Weights of a small transformer language model.
Size: 13 layers, width 384.
Architecture: RMSNorm after each block, untied embeddings.
Training: a variant of Muon for these matrices, 515M tokens.
MLP neurons of a small language model. Each row is named by its layer, matrix (gate and up: input weights; down: output weights) and neuron, and shows model dimensions 224-287. Each number is 128 + 24 x the weight over its row's rms, rounded and kept within 0 to 255. A neuron's up and down rows have the sign that makes its largest values positive.
After each neuron's rows, "fires after" lists the tokens most often just before its 100 highest values on Wikipedia text that the model never trained on.

L2.gate971 [138 173 102 128 143 135 117 152 115 182 128 130  76 101 105 131 108 119 170 124 165 138 162  88 110  74 125 130 144 115 100 152 140 125 159 118 118 119  86  94  66 114 107 169 115 143 170 136 155 150 181 141  94 156 147 130 104 135 152 112 119 121 119 158]
L2.up971 [129 149 104 121 136 143 133  89 131 106 109 142 133 114 148 122  90 126 143 141 117 124 106 140  78 140 119 147 132 103 108 156 108 122 105 130 140 138 145 130 115  93  75  86 122  83 136  97  63 114 167 107 119 128 122 115 123  97 132  72 117 138 169  98]
L2.down971 [135 151 125 106 140 113 149 155 148 109 132 121  91 113 114 135 111 183 129 164 126 115 113 153 116 102 103 145 148 155 118 156 131 126 123 127  91 153 105 115 151 133 132 151 124 147 105 160 192 152 153 125 142 122 107 152 129 138 134 148 156 119 149 147]
fires after: " |", " St", " 2", " Capital", " ", " Upload"

L2.gate417 [124 140 160 129 138 133 132  87 116 148 156  99 122  89 147 140 127 130 174 127 107 101 113 117 152  87  87 159 128 154 106 177 128 126 115 149 114 109 129 121 110 144 108 139 128 125 142 142 124 162 137 121 151 153  99 138 109 139  88 159 133 148 109 150]
L2.up417 [116 117 114 148 152 144 121 106 110 159 113 119 158 109 155  87 121 112  89 119  84 142 147 124 109 159 115 139 154 101 142 152 114 153 112 119  75 140 130  97 147 129 135 121 164 146 109 159  84 153 157 115 145 137 111 118 156 130  93 161  90 140 122 143]
L2.down417 [134 163 120 130 110  91 165 108 141  99 161 126 149  78 133 106  94  97 170 115 163 111 107 117 148 117 124 136 130 200 100 176 105 152 172 132 171 150 184 137 106 140 109 169  93 106 160 164 155 166 122 111 134 126 146 175  89 162 119 146 115 152 105  86]
fires after: " the", " his", " The", "s"

L3.gate785 [183 132 144 129 108 128 156 158  93 120 175 134 142 143 117 103 120  89 126 158 117 115 118 148 138 153 119 140 105  66 143 129 137 127 123 137 121 135 129  81 163 155 116 135  68 149 125 169  84 150 150 102 152 134 108 138 157 132 133 135 131 106 141 174]
L3.up785 [172 136 125 137 123 154  94 132 165 120 143 146 127 149  91 113 173 121 118 104  79 129 151 145 129 124 141 135 156 143 140 125  97 123 188 115 168  92 138 115 148  86 160 165  96 133  91 166 133 135  99 133  90 154 159 163 123 151 114 135 114  95 148 127]
L3.down785 [151 151 148 112 142  93 116 110 107 111 184 129 160 126  90 126 122 122 156 158 159 129 123 101 139 170  91 125 109 121 128 139 132 121 142 164 131 131 136  89 146 122  83 102 143 114 145 122 116 143 124 155 179  91 127  98 113 141 154 119 141 153 149 139]
fires after: "|", " |", ";", " ", " (", " \""

L2.gate943 [114 122 128 177 109 113 135 170  83 165 103 136 123 139 126 113 121 122 122  94 165 157 142 118 119 144 129 121 144 144 150 115 103 151 118 171 123 143 122 143 172 111 105 105  92 134 136 150 149 143  88  90 135 148 147 125 165 112 114 143  96 138 170 153]
L2.up943 [121 125 101 129 109 159 111 145 126 179 126 146 126 115 145 139 111 135 174 124 118  98 110 139 121 147 153 131 109 153 136 142 137 155 169 120 126 120 101 140 158 100 106 111 112 128  88 133 135 171 146 104 148 142 116 128 135 120 112 175 118 178 106  96]
L2.down943 [133 116 129 137 125 132 120 138 131 127 121 137 101 136 127 121 141 142 117  94 115 118 134 107 111 101 110 152 108 110  75 128 159 163  91 142  63 124 138 110 122 155 115 119 117 123 125 111 137  78 147 144 158 122  75 130 124 144  86 142 132 134 153 157]
fires after: " |"

L4.gate833 [132 141 114 125 118 150 111 157  79 107 119  71 112 169 109 166 167 149  75 109 166 110 134  80 133 109 112 143 140 142 164  96  70 137 115 148 110 139 101 116  96 141 118 108  98 153 127  76 125 119 160 117 161 149 140 152 159 115  87 119 111 132 116 173]
L4.up833 [114 192 115 128 177 148  97 133 113  98  77 103 101 150 117 151 142 129 143  97 114  98 128  82 107 145 100 103 110 135 142 145 137 147  89 136 144 104 105 168 165  90 121 164 113 101 137 116 136 131 152 111 141 159 130 150 115 115 122 149 132 118 135  93]
L4.down833 [ 93 145 150 131 157 149 128 129 105 100 124 139 141 155 123 191  97 156 128  64 101 151 135 124 161 132 107  78 111 114  96 199 114 140  98 124  83 142 130 140 129  89 110  88 114 132 158 164 109 149 160 150 125 129 138 159 153 152 105 125 148 152 142 106]
fires after: " |", "|", " \""

L4.gate363 [155  97 104 115 143 123 119 165  86 152 183 104 103 116 129 125 118 122  98  66 114 137  83 106 172 144 137 117 141 139 128 152 126  80  97 140 134 137 135 102 126 121 154 131 133 117 160 106  80 110 121 162 154 102 136  85 126 130 105 133  96 117 121 145]
L4.up363 [154 140 115 155  85 169  93 173  89 141 159  96 110 160 118 158 147 136 106  88 114 134 123 140 120 116 108 120 143 109 115 166 117 114 118 144 136 126 172 111 100 138 120 118 165 118 166 112 102 141  75 128 125 109 136 107 126 126 100 135 118 117 130 143]
L4.down363 [158 124 144 155 107 177 140 108 153 114 149  81 131 168  98 140 141 114 102 109 157  93 162 122 126 128 127 122 105 115 131 152 106 109 167 126 145  94 114 106 134 135 114 182 133 113 141 131 107 133 151 163 175  99 114 139 117  94 148 106 124 124 115 126]
fires after: " |", ";", " ", "4;"

L4.gate181 [124 128 148 163 145 167 152 121  94 121 132 113 110 114 143  90 100 140 145 135 129  99 150 123 125  93 129 123 111 132 121 169  73  98 142 131 118 131  82 106 126 140 109 133  83 114 126 125 103 121 169 116 151 143 138 153 116 115 125 144 110 125 113 146]
L4.up181 [162 105 126 182 166 149  88  82 138  99 133 124 112 137 149 127 105 134 118 117 162  98 137 118 117  95 118 112 133 126 124 111 131  81 131 119 141  80 117 118  75 150  74 148 127  69 148 118 136 124 141 156 125  77 114 137  94 113 104 154 135 162 108 107]
L4.down181 [115 168 124 149 146 134 148 148 117  96 147 115 131 122 105 149 143 111  90 161 142  92 175 108 152 151 134 129  86 132 128 158 119 126 130 150 183 120  88 161 136 129 102 162 134  82 104 141 112 138 144 138 100 137  99 159 110  94 127 123 137 108 151 127]
fires after: " |"

L4.gate819 [ 79 153 132 196 164 167 128 141 130 119 113 107 122 100 176 145 115 109 145 160  76 151 117 142 119  74 100 132 113 151 110 138 144 101 133 129 129 130 117 141  98 155 102 117 119 151 145 122 108 140 129 141 124 166 132 161 113 158 141 152 161 113 142 163]
L4.up819 [100 156 103 143 133 103 118 107 138  94 114 143 114 128 128 114 120 118 158 140 111 129 102 139 107 103 137 121 130 164 118 140 148 139 123 146 144  96 139 128 136 116 124 135 107 143 128 124 103 158 116 161 121 155 122 152 130  87 149 109 121 127  98 160]
L4.down819 [129 142 155 115 128 135 101 113 140  99 149 110 122 119 144 158 184 113 156 137 170 145 121 143 123 133  96 121  97 136 133 102 126 115 118 124 167 107 149 141 154 132 116 124  93 112  77 150 174 109 184 111 156 125 116 146 109 101 159 176 116 121 106 121]
fires after: "\n", " ", "|", " |"

L4.gate561 [138 114 109 114 145 123 118 148 117 110 111 155 110 148 124 173 156 131 105 154 140 140 128 135 135 160 142 116 143 123 174 136 147  93 150 121 144 154 117  98 118 105 135 105 112 125 104 129 104  95 110 114 115 122 156 163 147 146 149 152 124 149 110 154]
L4.up561 [132 122 132 146 137 127  99  98 137 119 130 123 132 107 155 111 189 157 120 143 119 162 138 141 115 134 133 144 149 113 100  88 112 138 166 126 136 104  57 109 135 159 141 151  96 126 115 157 138 167 122 172 104 138 130 128 169 142  94 135 139 147 148 113]
L4.down561 [146 157 120 133 129 126 114 114  91  98 157 134 164 116 102 122 148 103 161 128 128 103 110 154  78 149 111 161 150  79 142 143 121 146 100 132 109 139  73 157 120 152 192 127 168 106 116 158  80 155 161 160 130 124 133 154 120 129 136 119 135 179 189 120]
fires after: " |", "|", ";", ":", ","

L3.gate988 [117 156 120 113 138 152 131 122 134 100 128 135 114 110 120 178 104 161 119 115 141 156 160 134 139 155 163 133  97 148 114 105 122 109 159 127 154 119 106 161 103 134 110 134 176 136 172  92 115 143 125 111  88 149 149 135 115 113 135 146 134 128 147 106]
L3.up988 [120 118 157 120 110 142 184 108 109 120 121 169 104  97 109 162 102 125 118 151 145 124 157 149 114 143 142 137 140 163 135 126 156 150 135 102 127 139 141 147 113 146 155 152 136 131 185  92 133 144 134 130  79 139 155 137 135 120 143 133 124 119 115 139]
L3.down988 [115 135 136 131 138 113 110 125 117 146 112 133 123 109 133 181 154 160  95 100 126 118 124 143  86 120 123 154 140 109 103 119 145 110 145 103 162  98  93 149 105 122  95 130 117 131 148 153 155 120 146 179 195 137 145 112 143 135 185  85 118 142 131 133]
fires after: ",", ".", " in", " of"

L2.gate165 [115 162 115 103 155 104 121 146 134 121 149 181 129 139 126 127 101 119 139 195  71 125 115 113 104 122 149 151 116 110 178 144 133  91 115 129 119 126 119 141 129 111 145 103 153 124 122 167 127  96 129 112 119 136 140 117 142 100  88 121 139 160 121 125]
L2.up165 [ 93 102 127 132  99 135 117 110 109 156 106 148 119 150 118 127 152 124  77 125 140 132 141 121 136 129  87 101 109  97 123  87  95 129 150 127 110 112  89 108 123 173 117 141 133 127 135 117  95 131 155 103 124 172 118 101 174 140 144 169 116 112 159 135]
L2.down165 [138 125 115 131 109 148 117 137 153 139 158 134 164 125 126 148 135 173 119 176 135 124  96 163 108 118 120 130 128 109 175 121 118  82 136 126 113 103 117 145 118  96 145 143  99 111  88 165 168  88 136  70 123 170 133 146 177 105 143 134 149 125 126 136]
fires after: ".", ",", ":", " 7"

L2.gate1005 [102 157 129 160 105 122 136 126 103 126 127 122 151 108 137 125 171 164  97 132 111 127 137 133  85 102 126 149  97 127 179 180 129 103 111 127 125 161 142 181 124 161 103 133 172 120 120 167 158 155 108 134  89 135 160 124  97 131  97 119 159 102 132 138]
L2.up1005 [123 131 134 119 117 121 120 105 107 122 143 107 177  84  81 123 120  91  68 138 111 132 138  83 130  93  75 117 131 147 130 116 149  78 110 168  89 121 116 115 117 150 141 173 158 120 132 160  75 174 149 109 155 146 132 109 142 136 140  95 131 148  94 166]
L2.down1005 [161 130 112 148 137 114 179 164  92  81 158 142  84 143 132 156 135 163 143 115 163 136 122 128  90 183 129 126 137 146 117 123 115 100 168 102  94 119 185 118  82 141 123  89 126 133 154 155 107 109 126 151 132 136 120 156 129 117 140 149 130 105 117 133]
fires after: " the", " The", "The"

L3.gate239 [125 148 121 111 121  90 140 121 108 112 147 108 136 104 137 124 158 164 119 126 117  99 156 147  60 119 126 103 139 147 147 138 135 130 123 117 158 179 176 110 105 147 106 102 110 111 130 138 157 170 125 137 159 145  48 150 150 112 128 102 144 114 126 132]
L3.up239 [114 123 107 129 121 156 167 120 142 133 127 126 152 106 183 122 110 137 118 186 115 142  96 108 110 134 135 111 144 122 125 115 149 140 126 152 106 160 159  80 127 103 116 138 191 124 120 126  85 160  99  90  90 127  81  75 150 124 113  93  98 140 147 144]
L3.down239 [139 137  95 125 124 110  86  78 111 116 144 125 122 147 115 119 107 101 130 145 119 125 125 113 127 158 148  91 128 147 157 109 146 119 146 129 147 124 118 121 133  87  95  94 123 144 130 152 179 112 125 107 188 156 150 163 137 118 110 167 138  98 123 125]
fires after: ".", " his", " the", "\n", " The"

L8.gate124 [127 160 158 148 123 107 142 128  88 118 130  78 103 145 145 112 120 159 170 135 137 128 126 137  82 114 107 108 135 115  96 137 124 161 139  86 106 164 149 114 162 169 129 153 144 137 131  81 113 139 168 114 112 125 141 126 127 139 103  84 128 114 116 148]
L8.up124 [109 126 116 109 114 115 110 105 111 128  87 117 106 112  89 127 131 155 129 135 127 152 116 127  99 130 124 131 115 130  84 181 138 127 124 114 148 173 128 139 137 109 119 138 104 130 132 148 111  96 110 116 148  66 113 140 137 183  98 132 117 159  89 123]
L8.down124 [149 132 172 149 200  92 120 120 161 140  85 139 141 131 110 119 149 180 126 128 135 133 151 112 151 113  98 152  74 156 102 113 165  98  95 163 149 160 103 126 113 153 151  67 139 113 134 129 133 155 132 157 131 122 124 152 138 138 144 117 132  98 142  88]
fires after: " |", "---|---|---|---|", " mm", " of"

L3.gate566 [151 110 136 149 122 140 122 139  87 135 127 111 149 153 145 110 150 160 128 116 138 120 164 122 126 130 120 141 143 134 109 116  81 119 133 122 138 184  93 111  88 133  94 139 111 129 171  91 151  89 151 102 121 136 154  71 135 134  98 131 123  94 119 122]
L3.up566 [146 127 102 101  72 150  83  94  95 132 129 141 119 132 138 108 159 130 162 131 129  97 122 112  62 112 139 119 156 147 119 196 133 157 140 135 115 118  88 106  80 131 103 147 103 113 165 110 128 152 122 152 156  97 137 107 122 113  94 144 102 141 164 132]
L3.down566 [109 116 196 118 175 122 126 138 101 103 131 104 111 192 138 107 126 109  86  86 148  91 140 120 118  95 115 160  77 121 111 170 137 120 126 127 121 145  87 166  93 147 109 114 109 136 115 134 104  97 143 155  91 101 108 147 103 145 142 131 101 108 168 117]
fires after: " |", ")"